Weights of a small GPT-style language model, trained from scratch on English Wikipedia.
Size: 6 heads of 64, MLP 1536 GELU.
MLP neurons of a small language model. Each row is named by its layer, matrix (down: output weights) and neuron, and shows model dimensions 128-255. Each number is 50 + 15 x the weight over its row's rms, rounded and kept within 0 to 99.
A block is one neuron, or neurons of one layer that tend to fire together. After each block is what it responds to, as a language model described it from the Wikipedia text at the highest values.

L5.down94:39 50 47 73 57 50 68 83 47 26 59 44 60 39 47 47 81 36 31 51 39 15 61 35 75 70 73 40 50 41 35 63 61 34 73 55 72 31 40 63 64 51 62 41 17 62 61 55 83 29 48 49 39 82 48 65 56 42 56 57 50 32 75 49 66 78 56 53 32 39 41 58 06 49 57 57 48 36 52 47 51 41 54 52 43 37 38 50 68 39 22 72 44 26 52 57 63 53 82 43 62 53 24 34 28 20 50 65 42 47 57 61 59 32 32 49 50 50 50 26 45 48 70 66 68 33 71 70
L5.down102:64 50 61 17 38 47 69 36 70 73 70 52 31 09 77 46 59 35 66 61 24 46 20 61 68 53 42 48 62 65 53 52 59 36 56 43 36 57 51 45 21 40 59 42 17 39 51 17 73 50 58 44 66 46 50 49 52 63 52 43 41 21 65 55 51 68 64 44 39 48 46 35 54 26 55 28 88 61 34 36 53 43 44 59 43 44 70 44 87 71 41 56 20 48 48 45 49 66 42 49 39 69 68 46 68 54 20 53 66 57 41 38 77 38 50 34 75 20 66 53 55 45 32 47 17 20 39 34
L5.down275:46 65 52 51 27 40 58 48 34 57 58 49 50 44 44 50 53 63 46 42 64 12 51 79 52 17 36 43 40 41 59 73 71 54 49 34 51 58 45 65 65 36 75 59 26 35 36 34 53 38 55 71 37 62 54 37 56 46 45 53 36 63 31 33 49 62 40 39 51 68 32 72 68 54 45 72 33 56 62 72 85 43 52 49 29 30 68 39 35 32 52 52 39 67 44 33 31 26 64 63 60 72 39 49 57 54 54 64 26 51 52 34 49 57 52 54 95 55 46 80 40 65 64 41 55 54 60 31
L5.down277:48 69 57 66 59 49 39 78 49 46 73 48 66 76 51 55 45 43 69 27 69 72 47 57 67 50 69 42 29 63 54 52 67 66 61 30 55 57 37 27 63 40 28 46 58 44 51 32 25 54 36 58 51 55 41 56 31 31 59 38 55 53 63 16 46 49 30 67 54 58 28 26 70 26 45 49 36 42 48 51 46 39 48 47 76 58 42 62 62 35 49 55 43 67 72 66 58 55 52 62 71 36 57 49 44 52 49 36 56 48 52 51 42 00 47 49 57 41 50 38 48 71 61 71 32 85 64 55
L5.down291:55 42 54 55 25 37 37 45 48 61 53 72 49 51 58 30 42 59 57 36 65 44 59 53 41 36 44 51 59 28 47 60 32 54 51 72 54 62 48 62 61 58 46 57 53 51 52 64 39 55 38 39 47 52 40 49 63 45 49 29 34 33 49 52 57 36 56 55 51 39 76 55 53 43 31 36 62 43 23 46 34 45 51 11 60 26 36 37 57 57 51 51 44 38 37 32 60 52 50 47 16 36 54 12 54 49 56 74 50 50 41 66 53 46 69 46 61 76 67 63 48 54 47 56 35 52 47 61
L5.down364:30 42 63 64 79 61 57 72 63 45 18 40 74 65 48 36 67 36 37 55 65 32 60 49 51 49 38 63 23 52 38 50 55 52 57 38 36 44 42 50 65 55 45 33 60 27 43 70 43 41 56 30 46 37 60 45 46 64 53 52 58 67 70 59 41 46 50 60 41 65 55 00 52 46 72 63 61 68 47 72 48 45 52 51 35 72 44 35 00 53 45 42 59 72 60 58 67 61 48 62 58 30 66 57 33 63 42 32 70 47 65 05 35 58 35 60 31 63 70 29 60 56 71 52 66 57 31 27
L5.down394:55 39 44 62 59 41 63 79 41 69 69 59 50 65 70 33 25 54 74 50 39 61 57 27 44 26 55 57 37 64 55 50 42 59 50 57 55 34 34 64 71 62 39 44 64 30 26 53 24 43 46 39 49 37 31 49 56 39 58 59 73 70 50 74 20 55 25 75 55 39 18 69 31 60 24 40 45 34 60 82 54 93 47 25 17 59 41 52 36 67 74 60 51 42 38 40 56 28 37 34 53 25 57 66 67 26 70 62 37 54 48 34 23 38 71 73 47 53 71 42 47 40 48 64 57 47 79 49
L5.down687:46 46 16 80 41 43 47 52 63 16 37 42 43 68 50 80 45 65 51 61 18 70 62 60 47 59 65 60 73 47 49 60 49 47 47 78 47 47 52 42 61 32 76 55 27 73 88 33 35 59 36 53 50 84 46 53 30 72 42 47 36 25 38 56 52 73 57 70 60 20 61 65 24 61 58 57 43 45 53 34 42 73 43 47 30 67 39 53 33 67 69 54 21 39 24 53 21 58 36 46 20 38 44 58 41 54 31 40 49 28 22 39 66 55 63 36 72 23 32 35 68 49 69 41 53 63 55 35
L5.down1037:50 76 27 59 68 40 36 62 26 87 57 63 69 84 51 66 52 50 47 48 76 68 51 58 58 50 74 46 61 23 33 26 24 30 44 47 62 59 39 61 24 39 66 56 53 69 28 57 70 40 47 66 76 75 63 53 51 35 54 60 58 17 75 60 62 66 41 39 36 49 39 60 51 54 34 12 53 51 35 58 48 41 21 33 47 38 48 70 61 54 43 42 38 37 49 53 48 63 40 23 16 38 68 25 51 36 30 33 45 34 42 58 43 74 70 44 60 47 35 42 45 27 44 50 58 30 55 60
L5.down1087:12 53 40 65 62 68 56 38 58 37 60 59 82 56 26 59 32 39 54 76 76 58 46 53 53 40 49 57 70 43 52 80 33 50 41 45 41 73 46 56 49 40 58 55 62 42 29 50 14 53 48 82 41 53 45 44 56 66 52 39 44 82 53 59 35 64 57 57 70 60 49 26 62 39 36 66 47 74 78 81 44 88 66 32 69 35 40 20 70 31 59 77 53 51 50 42 64 37 18 42 67 58 49 70 75 57 37 42 54 30 71 10 56 70 37 61 38 36 46 50 38 42 41 54 63 27 51 46
L5.down1195:61 38 50 41 58 24 47 67 56 53 70 37 31 65 61 40 44 47 63 55 45 56 44 52 61 44 52 18 56 27 64 34 56 38 68 45 44 59 45 54 59 62 49 54 46 35 54 38 43 58 53 43 34 41 25 61 28 69 58 57 38 56 60 46 52 61 59 60 64 67 01 15 47 56 59 47 76 49 50 55 37 50 51 68 59 59 47 41 42 40 38 54 70 68 40 59 47 70 60 48 15 50 59 59 64 49 72 18 44 55 32 43 48 48 60 45 35 51 59 35 47 67 43 49 69 46 49 41
L5.down1215:51 78 36 32 48 62 71 37 66 50 42 64 53 77 51 46 17 66 31 50 44 54 41 51 38 33 33 53 76 34 65 28 40 42 66 60 54 55 66 57 39 36 37 71 38 54 30 41 63 34 70 56 49 50 61 67 53 39 36 62 37 55 48 65 37 53 53 66 44 78 39 31 70 20 35 45 48 30 45 46 75 43 38 65 52 45 49 31 64 62 55 50 44 31 39 45 71 45 46 45 29 47 35 68 45 49 52 71 48 47 56 69 49 56 61 33 40 42 48 72 11 47 58 33 61 65 53 48
L5.down1245:82 42 61 37 74 50 42 32 62 48 27 58 68 63 39 44 36 52 52 51 70 37 33 40 50 29 31 45 37 54 22 29 65 31 54 50 44 48 30 41 47 40 48 53 49 70 71 72 59 43 31 52 32 61 49 66 35 52 35 57 39 56 62 61 41 32 32 40 37 69 53 30 39 37 77 54 56 32 69 34 54 36 71 12 41 38 61 60 32 86 41 60 45 51 62 65 05 58 42 33 30 49 57 48 67 73 31 52 43 57 57 57 69 26 53 29 62 53 58 40 54 12 68 65 27 65 39 64
L5.down1286:79 51 53 38 39 29 67 74 48 52 44 51 64 87 31 66 49 60 63 39 37 35 41 65 63 45 30 39 53 48 54 71 50 31 51 75 44 55 54 57 54 61 49 50 60 57 79 41 42 47 62 55 36 44 28 63 52 36 30 64 15 48 42 43 57 37 41 76 62 45 42 66 58 44 56 68 43 47 64 59 46 06 41 54 38 40 33 67 56 70 39 55 49 39 48 28 47 60 66 34 24 32 63 64 42 60 40 52 73 53 42 35 32 37 47 27 50 57 56 39 47 09 51 20 67 54 69 61
L5.down1387:45 60 76 65 60 40 90 45 51 50 33 54 44 46 55 29 56 64 40 54 62 49 50 28 53 20 59 31 29 49 51 37 43 21 63 61 31 59 36 66 53 40 29 60 75 97 29 58 48 13 63 56 53 52 44 64 27 54 29 73 36 71 57 60 60 50 60 57 76 47 50 56 53 44 84 35 39 32 44 59 17 47 55 44 42 55 70 53 34 59 65 41 47 77 72 48 65 38 44 73 36 28 75 63 71 71 43 61 47 81 29 53 48 57 55 54 36 43 53 45 45 57 55 43 30 77 47 55
L5.down1413:45 51 44 57 66 47 72 42 50 24 47 40 49 55 26 51 80 56 56 17 03 62 70 46 37 53 35 73 60 48 67 37 47 45 44 34 44 51 45 48 35 19 75 42 55 47 53 48 58 16 47 45 39 55 41 58 37 46 55 59 58 45 44 59 44 50 53 93 33 60 61 20 43 47 71 26 59 44 49 28 42 50 32 39 56 52 66 66 69 79 56 64 40 55 52 47 50 45 55 65 40 29 48 51 48 29 35 59 42 76 67 45 67 67 68 62 35 60 58 72 49 43 55 66 39 56 48 25
Description: Partitive "of" after quantifiers

L7.down413:38 57 43 32 73 57 85 29 58 51 48 48 42 69 50 41 48 58 48 73 38 53 44 69 58 26 28 37 47 59 39 55 72 44 51 47 09 38 48 41 60 45 28 89 44 25 57 40 57 46 33 41 45 72 48 62 25 73 67 71 41 32 35 64 48 31 49 38 67 65 66 63 44 55 41 26 40 55 45 48 74 63 51 36 48 39 77 42 40 52 52 50 51 51 60 58 55 57 73 57 35 52 23 79 42 64 57 64 49 26 57 56 58 48 47 46 48 64 64 89 84 43 86 37 34 75 77 73
L7.down981:59 51 28 53 51 63 60 46 63 60 56 60 57 39 33 50 55 43 44 64 46 61 31 66 51 53 29 27 69 39 29 84 06 22 46 43 45 24 60 51 61 80 53 72 55 64 52 73 67 53 54 48 50 55 23 63 42 46 28 72 55 56 66 58 55 38 53 39 49 66 36 42 67 24 58 48 25 36 51 55 54 53 35 34 42 52 60 68 58 72 61 45 49 67 62 30 76 53 58 33 53 62 61 78 42 33 13 37 69 88 46 65 49 64 39 44 64 39 58 31 37 60 30 65 41 49 49 41
L7.down1169:52 42 57 67 54 59 60 49 60 73 65 22 48 51 50 42 38 62 67 57 62 30 73 59 29 42 41 40 28 63 33 57 16 61 29 57 38 60 73 74 36 58 21 48 74 46 53 74 57 72 42 40 64 64 53 53 48 48 49 33 53 48 38 54 63 73 21 39 59 41 43 44 64 50 83 36 57 63 39 41 48 66 46 43 40 42 53 41 54 59 38 37 51 68 59 64 43 29 76 38 66 55 64 55 46 65 30 66 80 46 61 75 35 35 49 59 64 40 62 73 69 45 57 78 33 30 43 53
L7.down1485:35 60 51 58 45 70 45 68 79 42 44 64 61 40 50 30 60 63 68 48 30 72 40 58 37 28 49 44 36 55 41 21 33 36 30 49 39 55 40 40 49 78 80 39 73 39 50 43 40 44 24 24 54 64 83 43 37 66 23 36 50 54 41 66 54 44 37 73 58 42 66 45 53 43 70 22 44 16 43 46 50 51 30 35 50 14 47 58 62 56 74 41 61 24 55 65 63 38 64 37 53 60 54 36 51 42 56 48 78 31 55 46 44 49 16 51 51 42 70 48 68 32 58 54 44 42 52 67
Description: Partitive "one of" constructions

L9.down701:29 57 31 34 76 45 39 45 51 47 26 49 25 55 51 49 25 48 50 72 52 44 26 61 73 65 48 50 59 48 16 65 56 47 54 61 58 69 59 52 49 34 28 22 64 44 49 66 54 32 34 45 51 36 26 54 14 66 55 59 50 60 31 60 28 53 56 44 66 56 43 57 31 36 29 72 53 45 55 52 51 16 43 40 80 62 30 48 84 46 42 63 46 17 56 39 43 50 37 48 23 52 39 24 63 52 38 38 64 30 53 15 50 49 27 39 40 45 62 72 31 43 50 25 51 74 41 71
Description: Role title fragments

L7.down174:61 43 74 48 32 54 66 58 70 61 39 52 39 39 51 37 39 50 67 56 70 53 51 42 63 48 54 52 41 62 67 16 53 44 71 57 72 52 40 75 62 21 66 28 30 66 63 75 37 41 10 57 54 34 72 47 59 74 40 51 33 48 55 56 77 49 48 01 36 33 50 22 77 57 28 67 60 31 70 65 37 42 61 61 38 45 42 48 41 42 36 34 26 46 53 64 55 79 55 51 64 35 61 41 54 76 53 39 77 48 53 47 44 79 44 50 63 78 38 52 39 49 67 55 60 34 40 47
L7.down757:56 40 49 36 52 50 54 57 40 44 61 52 68 50 72 38 43 54 35 67 30 44 33 44 59 60 59 40 58 58 53 73 54 78 35 67 44 32 45 54 76 68 76 47 31 61 77 37 54 41 49 81 10 53 47 66 72 62 60 46 60 62 16 19 47 55 60 78 49 52 25 25 10 58 72 60 74 54 56 61 44 40 65 43 54 64 19 52 56 59 32 51 67 56 39 31 49 35 73 36 57 36 58 56 71 43 42 44 53 63 44 43 42 48 49 42 59 57 51 72 53 59 43 46 62 50 64 55
L7.down930:53 41 49 50 72 71 63 54 65 50 64 58 37 42 57 42 75 82 44 59 74 44 17 49 49 23 59 65 43 68 49 41 36 63 57 35 57 40 26 55 59 64 57 69 35 66 66 66 20 19 35 57 71 62 39 60 64 51 58 45 49 43 48 32 61 19 58 50 55 59 33 56 56 71 60 14 38 66 63 38 47 50 57 34 83 57 30 37 57 47 34 67 26 56 83 38 32 70 78 26 66 53 60 54 36 69 22 46 50 41 34 33 26 67 46 33 55 62 59 53 37 58 63 69 37 28 32 41
L7.down992:40 46 56 07 66 70 52 37 84 47 36 41 44 42 61 47 40 39 33 50 40 61 59 48 43 34 30 38 57 44 39 80 61 64 36 67 31 66 70 64 53 51 34 52 23 63 55 51 73 81 31 34 77 68 49 44 48 49 29 37 69 61 52 58 56 50 71 54 37 54 33 45 40 38 37 47 53 45 62 51 40 49 78 44 46 57 48 25 63 31 20 48 47 72 39 34 36 35 66 63 56 41 42 33 63 44 56 42 49 60 49 49 38 52 73 38 48 48 45 50 62 61 47 64 65 47 43 58
Description: Preposition after title nouns

L5.down122:43 70 57 33 58 48 56 43 61 25 31 57 33 47 49 13 51 65 67 28 53 64 59 61 16 61 54 62 57 48 55 58 35 63 51 58 59 41 40 88 56 59 72 40 28 51 65 71 50 36 52 59 41 51 37 45 30 49 77 64 39 40 43 47 67 40 28 34 59 53 57 27 30 44 42 35 49 47 36 64 72 43 55 57 57 64 49 78 45 57 27 72 60 61 66 54 59 86 45 38 54 40 32 66 41 55 49 49 65 18 47 65 54 66 27 17 45 57 55 81 37 17 26 63 49 38 23 66
L5.down127:86 46 49 26 62 44 51 62 36 29 54 55 29 67 70 58 56 47 45 40 41 47 80 56 48 62 52 36 63 83 33 46 55 58 74 50 57 47 67 76 42 33 64 74 20 37 57 71 50 61 60 39 26 54 41 47 60 61 34 71 69 48 53 66 37 15 67 42 46 43 54 48 42 49 51 50 45 19 58 17 41 29 48 60 39 43 50 52 48 67 38 72 59 70 44 69 41 49 74 45 36 60 65 45 23 95 51 41 53 21 30 52 38 37 77 32 43 49 74 55 66 63 63 65 38 40 43 56
L5.down132:47 59 38 41 57 67 49 43 75 38 62 41 74 79 73 33 23 53 49 54 72 44 52 35 42 60 53 32 59 56 35 62 53 47 85 55 51 51 36 40 38 47 50 51 65 65 60 17 47 43 52 53 60 27 36 55 17 48 62 25 59 72 55 36 74 49 56 67 58 53 37 39 70 37 42 57 50 60 40 52 50 33 43 59 19 51 41 43 56 31 24 53 51 33 43 48 57 43 44 58 51 66 56 40 55 38 89 48 39 33 49 65 33 51 32 51 53 23 58 58 38 46 27 39 49 31 75 50
L5.down193:69 52 51 60 43 43 44 65 74 50 65 49 54 53 69 56 71 42 13 71 13 49 49 66 39 39 33 51 62 52 68 40 46 42 32 33 61 56 60 25 56 58 50 65 50 64 49 40 27 31 51 38 46 43 73 42 46 49 54 39 83 27 52 27 86 47 51 34 54 66 43 25 27 36 30 55 39 50 69 76 46 45 42 53 47 60 66 46 50 49 45 72 34 51 56 50 41 54 54 69 47 35 44 44 35 45 56 55 50 51 49 44 49 57 57 38 49 37 56 40 38 75 66 65 71 67 47 43
L5.down256:40 43 69 51 61 28 65 70 46 67 59 48 59 41 51 52 45 75 55 38 59 64 47 63 59 35 67 29 42 73 54 69 51 70 20 34 47 42 83 58 23 41 36 51 60 39 37 55 50 37 81 55 56 35 56 58 70 33 61 45 46 48 63 43 65 27 57 27 60 53 45 87 68 83 60 72 49 44 51 38 66 53 48 62 64 46 48 73 47 30 29 67 36 79 54 59 46 39 52 58 67 69 60 49 59 49 49 44 57 77 69 38 63 83 48 47 41 44 50 67 64 64 35 40 62 41 34 65
L5.down298:25 45 41 48 63 54 65 54 53 53 28 45 56 30 29 48 44 51 52 63 44 33 35 69 68 58 09 33 42 62 61 77 33 61 41 46 50 54 78 42 67 73 57 34 60 43 47 25 38 46 31 32 31 60 62 50 58 29 53 82 37 39 69 42 27 52 51 36 50 62 23 54 50 36 53 61 40 55 52 37 44 43 48 90 59 76 19 55 39 51 36 79 47 58 72 57 56 47 58 48 40 64 53 45 65 37 48 49 43 26 52 53 79 68 31 58 65 42 61 54 46 59 38 45 42 57 41 66
L5.down527:58 46 76 48 59 54 64 77 65 67 50 33 37 95 32 47 64 74 60 70 36 30 69 49 68 59 36 72 51 32 23 32 55 53 27 49 62 77 52 46 48 68 71 73 40 16 76 56 70 53 79 50 58 85 51 36 65 84 52 26 43 15 59 53 53 42 43 41 62 65 30 63 78 70 36 24 56 37 64 48 47 74 36 57 68 20 43 36 32 57 56 54 76 39 55 56 52 39 49 61 46 23 49 39 34 49 43 53 57 66 36 45 61 71 45 14 44 48 12 41 61 42 18 33 60 58 48 15
L5.down546:27 51 40 49 83 43 26 75 50 19 52 27 36 78 64 53 66 79 64 42 55 62 53 52 69 47 69 60 68 62 54 27 49 33 35 54 51 60 30 59 47 58 45 64 41 28 33 64 52 58 50 70 39 50 49 61 35 70 55 34 50 21 57 56 79 57 58 45 59 90 33 51 54 59 53 57 67 55 52 24 35 50 24 46 84 44 73 48 50 47 35 52 22 60 73 46 27 62 71 55 45 50 75 61 46 59 45 44 59 69 35 50 72 66 52 37 32 66 55 37 38 46 41 80 68 48 52 65
L5.down634:36 43 54 75 60 44 49 39 48 42 39 62 63 38 38 62 90 48 35 66 72 74 42 52 55 49 62 51 56 40 46 34 61 83 57 81 72 28 59 51 73 49 18 49 57 59 74 35 68 50 40 41 23 53 64 31 55 30 49 69 34 56 51 31 46 42 63 41 46 27 65 56 50 56 51 49 35 49 46 40 62 51 44 42 50 60 63 50 53 54 44 41 51 52 54 54 70 85 65 54 59 53 56 31 49 35 60 76 17 64 27 23 45 50 28 32 22 54 41 77 23 50 60 42 51 64 46 70
L5.down783:37 38 59 38 46 50 77 83 73 53 77 62 53 39 28 37 45 38 38 41 60 45 56 50 31 42 30 34 56 73 39 38 56 31 87 52 15 37 46 51 40 51 43 50 44 62 67 50 43 57 59 55 62 67 76 71 46 25 58 68 32 47 68 34 32 39 43 79 50 41 26 41 43 59 40 54 50 62 42 60 54 44 45 70 29 54 60 57 35 22 58 50 35 49 74 79 60 41 94 74 54 54 73 43 59 23 78 50 57 26 65 20 61 43 19 46 63 55 74 01 56 44 65 35 39 80 36 64
L5.down1116:57 53 35 29 57 82 43 51 41 89 34 46 55 55 36 58 73 46 25 52 28 35 45 71 55 35 30 54 45 42 39 63 38 76 45 59 21 66 50 58 41 42 26 58 32 31 57 31 53 47 59 44 59 40 56 47 49 28 30 57 31 51 80 47 62 46 50 60 71 75 59 58 39 35 58 62 39 74 53 45 57 27 63 68 71 35 31 58 60 28 10 66 52 33 29 54 35 19 43 67 40 53 72 59 51 50 45 41 45 55 52 58 30 68 48 32 61 61 40 60 69 61 45 51 38 31 28 46
L5.down1267:60 34 44 49 58 69 76 44 29 37 38 62 44 63 56 43 44 62 75 45 59 60 38 42 53 66 62 57 56 61 75 65 64 49 50 45 73 69 52 60 73 50 65 67 45 50 48 59 25 82 27 48 37 45 69 38 76 77 56 53 35 36 58 49 45 40 49 26 47 67 21 29 38 40 54 65 45 52 76 54 61 52 55 76 67 74 43 76 59 71 78 73 68 52 46 52 44 53 55 61 67 36 65 54 41 64 58 36 58 29 59 28 46 28 32 44 67 71 80 57 38 68 67 39 77 81 50 66
L5.down1343:40 23 65 20 60 56 51 84 42 42 51 40 28 68 62 42 88 39 27 37 72 34 39 68 37 30 44 62 62 62 47 60 54 58 42 55 49 55 76 50 27 65 48 46 25 36 61 46 43 45 42 38 38 24 59 50 65 41 50 58 24 56 37 39 39 54 37 43 48 56 49 42 59 15 70 50 26 25 57 41 36 91 34 66 35 59 45 45 42 63 42 54 52 49 52 19 24 50 24 58 60 56 60 65 44 51 62 32 68 55 32 35 61 69 67 43 54 73 61 33 55 51 41 28 62 48 51 62
L5.down1370:76 38 85 57 76 45 61 28 57 64 47 67 55 35 48 40 45 26 24 40 20 44 31 32 54 26 69 59 57 35 40 58 55 44 35 16 55 44 66 29 48 85 49 45 43 47 71 28 64 54 58 63 42 52 59 39 44 34 79 74 71 64 48 39 39 32 45 28 72 70 64 52 43 49 53 75 46 47 73 58 48 72 32 17 09 24 44 47 54 50 68 57 63 55 38 68 68 61 61 28 80 47 50 48 26 34 35 47 56 34 36 50 80 63 62 42 47 36 24 43 33 67 53 16 52 27 43 46
L5.down1464:53 67 82 52 64 55 58 34 65 67 57 46 42 47 58 56 49 47 30 50 40 31 29 42 62 40 38 35 52 59 54 56 68 62 71 46 55 52 80 17 59 60 76 46 25 33 56 54 58 52 40 53 55 12 91 75 45 30 58 56 53 48 93 73 55 42 73 34 62 52 35 64 56 31 33 50 62 46 37 44 69 73 67 46 49 48 31 34 54 56 42 42 62 50 42 59 50 38 28 54 64 15 71 73 48 41 45 47 42 61 26 38 55 52 57 48 48 55 38 39 30 45 63 43 53 49 70 60
L5.down1530:58 60 36 65 57 60 15 47 68 60 57 66 31 31 71 43 43 36 60 54 60 65 47 32 67 57 47 44 42 65 48 38 41 27 78 40 12 61 55 38 65 27 46 65 84 58 13 62 53 34 58 65 61 57 36 48 29 30 42 56 50 69 24 41 60 42 55 52 55 37 68 34 65 51 56 57 38 42 59 42 49 41 35 49 76 50 29 50 50 46 52 41 87 47 59 48 43 60 48 44 06 67 54 46 49 49 58 78 41 41 38 70 59 49 31 22 50 75 38 49 44 60 55 52 62 48 46 62
Description: Role and relation prepositions